config.yaml
n_layer: 8
n_kv_head: 3
head_dim: 128
activation: "geglu"
norm: "rmsnorm"
parallel_block: false
lr: 0.00947
lr_head: 0.0054
batch_tokens: 65536
seq_len: 1024
MLP neurons of a small language model. Each row is named by its layer, matrix (gate and up: input weights) and neuron, and shows model dimensions 128-255. Each number is 128 + 24 x the weight over its row's rms, rounded and kept within 0 to 255. A neuron's up and down rows have the sign that makes its largest values positive.
After each neuron's rows, "fires on" lists the tokens most often at its 100 highest values on Wikipedia text that the model never trained on. A number after a token or word is its count.

L5.gate847 [130 127 118 141 116 157 112 137 133 152 107 140 101 112 129 122 136 120 128 104  96 156 135 166  90 134  88 171 125 136 135 101 165 140 138 158  99 134 124 158 153 143 108  92 100 139 126 143 114 121 142 119 120 135 112 140 104 121 161 117 109 100  90 166 108 119 152 137 125 128 144 104 118 110 102 120 137  91  94  95 123 139 133 150 113 182  77 147 115 150 112 125 100 144 143 161 152 119 141 124 105 148 170 152  66 169 151 112 126 185 119 156  66 135 106 111 125 159 133 123 123 145 110 109 149 101 118 135]
L5.up847 [101 129  95 105 131 106 138 146 102  76 167  82 124 148 120 131 119 107 157 130 138 173  88  99 132 105 108 106 132 138 118 112  95 107 146  93 194 125 104 120 136  86 158 166 143 136 135 105 177 103 104 101 129 147 178 146  97 127 101 154 187 128 103 107 152 165 124 170 131 134 109 153 133  94 160  83  87 137  97 137 114 132 119 118 135 134 167 133 112 107  84 145 114 121 129  81 182 131  97 100 111 148 158 117 162 141 125 123 128  86 117 112 134  98  98 134 137  96 109 129 151 153 108 190 148 104 148 120]
fires on: " h" 34, " H" 33, " st" 4, " qu" 4, " 11" 4

L5.gate744 [ 81  93  78 161 152  93 103 125 114 131 115  96 151 150 152 185 116 136  92 153 117 183 124 155 106 110 118 167 134 166 142 138 105 118 135 118 159 134 142 135  94 116 122 102 171 119  93 135 195 102 142 137 106 157 150 115 149  99 121 169 127 117 149 205 153 168 117 107 195 107 121 163 145 116 126  67 105 137 133 162 102 130 130 112 202  73 142 136 134 142 155 111 169 156 147 142 121 109 120 171 119 130 135  99 150 130  94  84 114 100  84 138 124 118 139 135  93 142 168 108 112 175 109 145 134 147 125 145]
L5.up744 [160 144 115 126 102 104 112 119 119 116 169 133 129 100 119 131 149 134 119  87 128 129 162 132 151 106 172 102 133 108 124 123  77 122 116  97 182 117 129 148 157  90 121 133 155 164  94 168  78 105 123 141 138 148 115 125 107 154 151  97  81 118 100 175 137 152 113  90  90 100 117  97  94 109 142 136  98 142 176 125  91 140  95 131 123 161 136 118 103 114 140 134 133 124  90 125 147 127  64 130 119 152 151 119 137 114 123 169 102 142 140 136 155 127  91 130  93 163 116 142 118 125 142  92 115  66 141 120]
fires on: "av" 15, "k" 14, "ew" 11, " qu" 6, " Kir" 4, " Lew" 4

L5.gate1450 [180 144 118 141 106 127 160  99 109 111 155 163 133 105  98 123 177 136  80 133 116 144  94 124 151 127 116  96 133 126 155 108  94 149 124 152 134 113 173 110 118 120 149 166  91 113 117 131 129 115 156 102  92 102 127 130 144 115 152  99 146 137 110 177 144 130 120  95 120 143 155 158 150 120 122 142  75  87 118  83 146 103 167 114 152 136 136 130 137 116 110 128 152 107 133 139 134 134 110  88 122 154  96 118 117 122 114 123 171 135 101  93 140 161 124 177  90 158 103 140 169 150 148  97 148 143 153 124]
L5.up1450 [ 89 118 152 142 164 144 148 118 172 123 140 145 134 116 118 152 130 124 147 136 118 127 183 179 129 140 154  74 100 144 170 112 156 129 137 109 155 155 104 167 139 152 159  99  84 111 110 130 120 118 116 120 123 139 149 103 140 105 123 147 155 136 173 134 112 141 153 122 171 162 109 128 123 101  67 186 142 167 109  84  75 156 118 102 138 105 130 145 143 131 145 120 142 133 148 124 111 142 134 106 130 133 137 100 147 142 161 142 138 161 104 127 136 122 134 124 100 131 148 157  82  88 115 131 122 159 115 140]
fires on: " |" 27, " /" 13, " All" 13, " United" 5

L5.gate331 [166 112 152  96 137 118 134  86 105 156 149 128 126 129 121  80 126 109 119  84  76 142 125 124 161 137 159 181  83  61 135 129 127 121 145 150 144  91 171 119 177 110  96 149 107  80 113 117  91 150 110 106 123 104 104  89 151 173 102 150 154  98 132 128 134 151 156 129 121 133 112 124 145 143  99 143 139 145 156 105 130 150 131 134 148 167 114 171 116  73 121  96 129  86 117 127 159  95 126 113 147 136 122  99 127 150 110 120 107 114 109 138 124 179  63 155 123 130 117  82 120 127  99  70 149 108 177 115]
L5.up331 [139 110 104 171 153 118 113 140  91 145 134 167 123 123 127 162 145 132  96  88 143  90 140 121 109 136 134 127  97 159  84 119 116 120 148  71 155  52 104  99 143 138 148 100 144 144 145 142 142 137 102 118 127 158 126 113 137  96 159 147 144 141 118 144 153 158 180 113 122 125 107 118 143 161 123 151 118 139 146 122 105 119 115  91 159 107 136 128 130 169 139 128 112 130 144 155 163 143 140 114 155 119 104 115 122 154 142 145 121 119 141 113 156  98  93 114 120 143 151  95 103 138 123 154 124  99 104 134]
fires on: " inter" 25, "-" 12, "if" 10, " 5" 8, " 7" 4

L5.gate1231 [163 139  87 136 112 121 151 170 153 145 143 120  93 133 130 120 107 148 107 143 119 119 173 156 101 130 146 106 131 120 167 128 126 133 113 120 160 173 172  85 165 137 125 134 107 112 141 140 146 123 140 152  95  98 142 124 154 135 156  98 119 111 148 121 123 164 128 120 114  92 160 135 140 105 110 106 105 130 112 160 153 120 123 138 130 134 127 139 136 114 176 122  94 111  82 128 104 151 141 149 129 123 132 126 158 120  83 105 129 124 167 111 129 135  66 159 147 115 113 104 162 111 138 152 105 140 132 136]
L5.up1231 [129 162 131 132 153 144 127  98 175 109 142 113 108 115 131 139 149 134 146 144 116 124 131 157 120 133 120 133 133  98 143 142 103  99 162 123 164 138 161 107 148 107 107 139 143  98 153 126 146 139 135 136 110 105 112 138 160 136 137 142 136 113 123 177 179 154 145 190 131 153 119 127 150  84 153 101 106 156 153 137 131 126 125 151 144  72 160 131 145 138  77 118 107 149  99 159  92 106  98 146 186 140 121 139 106 104 115 126 176 117 112 161 142 147 167 114 154 173 114 140 112 172 156 157 125 120 152  95]
fires on: "\n" 34, " po" 10, " com" 6, " art" 5

L5.gate495 [112  71 132 107 118 149 165  95  93 108 190 129  94 125  77 107 166  50 105 178 122 147 176 118 111 109 170 110 108 111 122 166  68 156  96 111 155 155 116 120 126 129 113 135  96  91  74 140 125 108 106 134 155 119 135 145 147 163 130 114 136 117 124 117 136 141  94 165 129 148 124 174 125 147 119 147 151 129  93 147 105 163 159 117 119 139 153 114 141 166 131 136 109  88 156 102 177 102 163 157 163  70 120 118 107 151  89 119 135 135 120 144 115 116 152 164 134 123  98 118 115 141 101 147 110 125 162 136]
L5.up495 [123 133 150 139 127 132 121 140 148 113 140 102 128 156 117 106 124  47 148 123 178 120 169 104 104 137  89 134 139 121 129 111 146 124 122  69 113 125 183 154  96 115 106 137 137  78 104 144 136 108 104 121 129 126 116 136 138 179  78 146 122 157 124 131 151 143 145 125 154 175  98  93 169  78  81 102 193 121 108 118 111 158 155 134 130 132 119 132 121 132 128 148 102 131 146 127  91 111  89 144 139 102 119  98 141 132 154  92 116 148 156  69 138 143 132 141 171 125 162 110 142 142 148 133 117 120  77 120]
fires on: "n" 19, " cl" 11, " rem" 9, "w" 7, " sn" 4, " arm" 4

L5.gate27 [119 124 133 151 157 115 138 145 110 114 148 103 148 153 123 131 107 111 118 116 106 112 124 141 122 121 129  90 140  97 118  91 213 100 161  78 184 157 179 122 122 171 150 140 129 177 150 126 110 100  89 105 138 133 158 130  95 115 106 157 115 159 142 124  89 134 191 141 164 142 102 140 123 126  96 139 111 141 102 119 130 126  88 145 121 151 136 178 126  65 103 163 133 104 150 168  97 142  95 108 156 144 158 119 161  98 106 127 105 118 126 128 115 143 140 129  97 121 131 146 172 124 139 134  97 156 101  96]
L5.up27 [120 121 140 134 154 133 108 164 116 110 158 130  75 138 164 140 161 155 134 104 102 160 123 142 119 100 169 142 151 136 144 140 115 119 138 118 139 136 117 104 122 119 131 130 118 148  97 105  89 107 102 120 153 152 137 120 169 163  99 105 167 117  99 159 109 136 126 129 143 178 100 109 115 130 108 146 132 132 154 151 127 111 125 132 164  99 162 160 126 101 144 106  81 102 119 147 153 161 142 129 138 133 141  95 117 148 101 114 125 135 125 139 147 118 102 118 128 147 112  85 125 120 168 179 148 141  95  90]
fires on: " sk" 22, " Th" 19, " sc" 11, " sl" 9, "sh" 4, " Sa" 4

L5.gate1026 [ 92 154 109 131 120 172 130 103 130 170 104 113 144 142 108 122 140 156 185 137 130 112 112 165  83  67 130 120 180 137 113  91 121 166 158 125 142 107 156 128 131 129 156  83 141 141 192 182 122  96 146 129 111  97 132 100 179 141 153 103 129 107 132 114 123 148 152 154 131  83 108 155 141 117  91 129 106 117  95 129 148 143 159 116 105 102 164 107 123 133 146 149 152 130 127 143 138  96 149 157  86 154 139 123 129 143 155 120  97 168 120 101 154 153 114  82 118 124 179 128 114 136  96 112 112 106 204 128]
L5.up1026 [ 97 145  82 150 146 126 126 112 134 152 149  60 150 146 111 158 167 120 156 136  79 107 179 102 120  64 124 145 138 107 103 128 154 123 111 110 115 156 109 157 137 138 125 112 144 128 141 112 105 107 106 134 113 138 118 179 127 160 129 136 123 104 132 133 146 144 119 145 120 112 186  93 126 112 145 114 144 120 129 148 146 122 114 127 175 129 131 141 139 120 122 126 152 134 141 162 133  92 116 119 110 100 163 136 158 183 136 154 140 119 156 105 116 182 124 122 137 115 137 128 128 105 129 123 185 129 196 123]
fires on: " of" 26, "it" 16, "op" 8, "end" 7

L5.gate76 [129 124 141 105  88 148 146 103 152 122 153 120 126 111 121 126 156 120 114 115  93 111 131 120  66 129 138 163 111 124 109 126 141 143 126 189 115  93 135  85 139  95 139 100 154 137 127 138 120 139 138 141 115 143 120 138 133 114 179 156 163  95  98  99 109 103 142 132 134 118 106 100 111 162 130 134  76 123 102 138 101 127 153  95 126 118 114  85 121 134 154 106 157 154 126 122 122 135 133 136 116 153 124  72 130 163 149 132 167 163  96 131 118 148 159  79 111 165 116 152 105 128  96 101 108 127 113 103]
L5.up76 [123 129 164 138 101  96 126 155 168 202 157 158 128 138 108 151 159 131 123  95 120 130 125 136 163  91 135 158 126 132 135 149 157 109 138 128 105 135 116  80 173 124 149  94 121 159 120  94 119  80 136 130 162 102 149 132  96 117 109 154 135 136 104 160 118 129 111  92 154 111 142 116 122 138 143 136 108 164 180 172 157 127 107 142 112 166 143 132 168 141  97 167 179 122 159  93 119 150 158 108 146 138 110 106 145 167 105 125 116 140 137 130 165 138 120  99 122 124 142 112 134 122 140 128 119 123 120 133]
fires on: " F" 38, "ol" 6, "ull" 6, "of" 4, "if" 4

L5.gate704 [136 108 104 104 158 131 149 141 141 179 137 142 132 101 121 160 140 116 131 164 105 117 146  68 118 177 152 124  81 105 111 118  84 100  92 173 139 143 122 114 159 116 137 132 102 143 112 144 119 104 148 165 142 108 135 113 149 110 154 121 124 131 127 138 135 137 111 125 134 113 131 113 122 125 106 160 164 112 149 150 151 145 179 148 136 125 106 120 130 105 114 120 108 163 146 137 119 134 106  83 138 113 114 126 165 158 138 114 134 169 152 143 132 151 126 112 150 104 128 132 122 161 115 116 147  65  82  71]
L5.up704 [139 142 143 134  86 125 106 164 145 158 128 128  93 153 160 174 122  71 117 137 137 117 103 151 114 143 162 138 120 106 116 163 112  85 145  83 135 128 160 136 151 114 113 116 127 145 128 116 127 103 139 138 123 139 132 130 114 125 109 158  93 135 121 159 122 108 148  95 103 172 103 102 174 165 101 183 176 110 100 112  88 108 147 174 115 157 142 165 137  75 108 121 156 129 122 121 148 145 140 139 161 104 116 129 134 124  90 122 154 134 117 126 133 116 171  88 131 158 140 152 140 143 117 161 150 106 124 128]
fires on: "f" 16, "ab" 11, " am" 9, "ur" 7, "if" 7, "ib" 5

L5.gate1361 [163  86 123 118 112 119 125 122 117 120 102 122 120  99 153 116 109 120 108 137 118 146 105 139 106 134 150  97 148 104 140 160 126  83 161 172 146 106 117 128 145  97  99 147 118 117 155  80 105 164  82 111  82  75 184 163 118 136 113 114 154 149  88 150 167 135 122 103 158 173 182 102 123 151 161 122 141 124 146 180 119 110 121 160 121 111 118 150 152 175 129 152 131 121 134 161 106  98 144  80 148 104 105 111 152  80 149 119 102  99 114 132 119 131  86 156 131 140 125 155 105 105 117 125 125 106 114 136]
L5.up1361 [140 119 146 131 136  99  94 155 128 101 126 153 149 126 119  73 109 138 121 138 148 114 175 140  78 133  98 151 110  97 107 134  77 120 103  89 127 108 117 121 118 110 145 167  86 117  90 106 123 163 142 116 103 135 118 137 133 112 101 132 165 100 126 110 126 131 149 100 150 127 150  91 180  97  69 164 131 126 116 158 197 114 180 123 105  99  88 107 109 124 107 108 144 143 127 135 131 136  94 103  96 116 176 157 100 115 172  85 109 178 132 145 138 142 138 132 112 150 120 146 136 111 111 150 115 131 110 152]
fires on: " L" 46, " O" 5, " ens" 4, "’" 4, "O" 4

L5.gate1491 [113 125 139 113 124  83 157 105 126 135 122 150 128 113 117 129 159  95 149 128 126 188 153 147 158 128 148 101 137  84 126 122 123 184 133 154 127 186 133 127  94 116 143  82 100 116 120 112 142  98 132  83 119 138 112 130 124 146 157  91 108 102 128 102 155 133 126 143  98 118 147 116 141 133  98 124 170 103 174 121 152 158 142  87 135 116 174 118 139 163 136 155 129 114 125 124 122 111 136 158  82 169  61 107 138 108 140 119 124 115 123 148 112 108  93  90 103 165  93 112 139 122  81  86 120 158 133 117]
L5.up1491 [ 65 147 111 107 135 123  88 121 108 130 129 108 115 117 115 114 167 102 130 127 128 130  95 152 146 148 129 133 137 147 109 106 153  81 163 123 142 140  97 147 133  92 132 125 153 127 121 119  72 124 117 172 112 140 148  86 110 140 133 163  89 143 114 104 149  93 103 119 131 173 155 143 131  98 146 125 126 100 108 129 129 106  94 117 158 140 124 119  94  95 141 152 163 110 118 122 124 144 160 177 144 116  99 131 108 139 121 132  89 137 119 147 137 144  82 120 142 111 146 133 135 134 115 119 129  99 109  92]
fires on: " sp" 27, "sp" 10, "p" 9, " Sp" 7, "av" 5, "k" 5

L5.gate1252 [122 172  69 129 152 122 123 143 127 165 118 106 159  91 102 101 120 155 145  78 164 172  82  96 130  80 129 102 122 105 121 111 103 150 112 192 141 134 118 127  99 124 151 119 152 138 116 125 149  80 128 138 140 154 136 146 173 106 128 144 175 193 132 146 108 156 152 126 133 125 150 159 124  98 117 194  98 127 121  88 133 120 173 100 103 146 131 162 141  92  93 151 118 157 125 120 102  94 161 138 156 102 132 131 125 126  94 109 117 150 130 121 120 144 149  90 146 105 128 106 141 121 100 104  93 114 162 139]
L5.up1252 [138 136  96 121 132 108 113 156 134 146 170  95 193 125 142 100  91 119 203 125 157 160 141  97 124  76 101  93 134 125 149 134 121 133 128 131 133 152 130 120 137  87 143 125 104 106 162 122 109 141 110 142 150 106  93 138 126 103 110  81 155 109  99 137  96 138 165 139 154 106 118 140 151 103 117 166 133 143  98 148 115 186 154 156 108 119 157 111 151 141  87 162  86  70 125 120 132  88 115 141 126  98  95 111 113  98  59 134 101 133 125 115 144 122 119 101 116 101 149 109 181 179  92 108  81 143 143  81]
fires on: " The" 37, " main" 16, " National" 10, " Main" 5, " Party" 4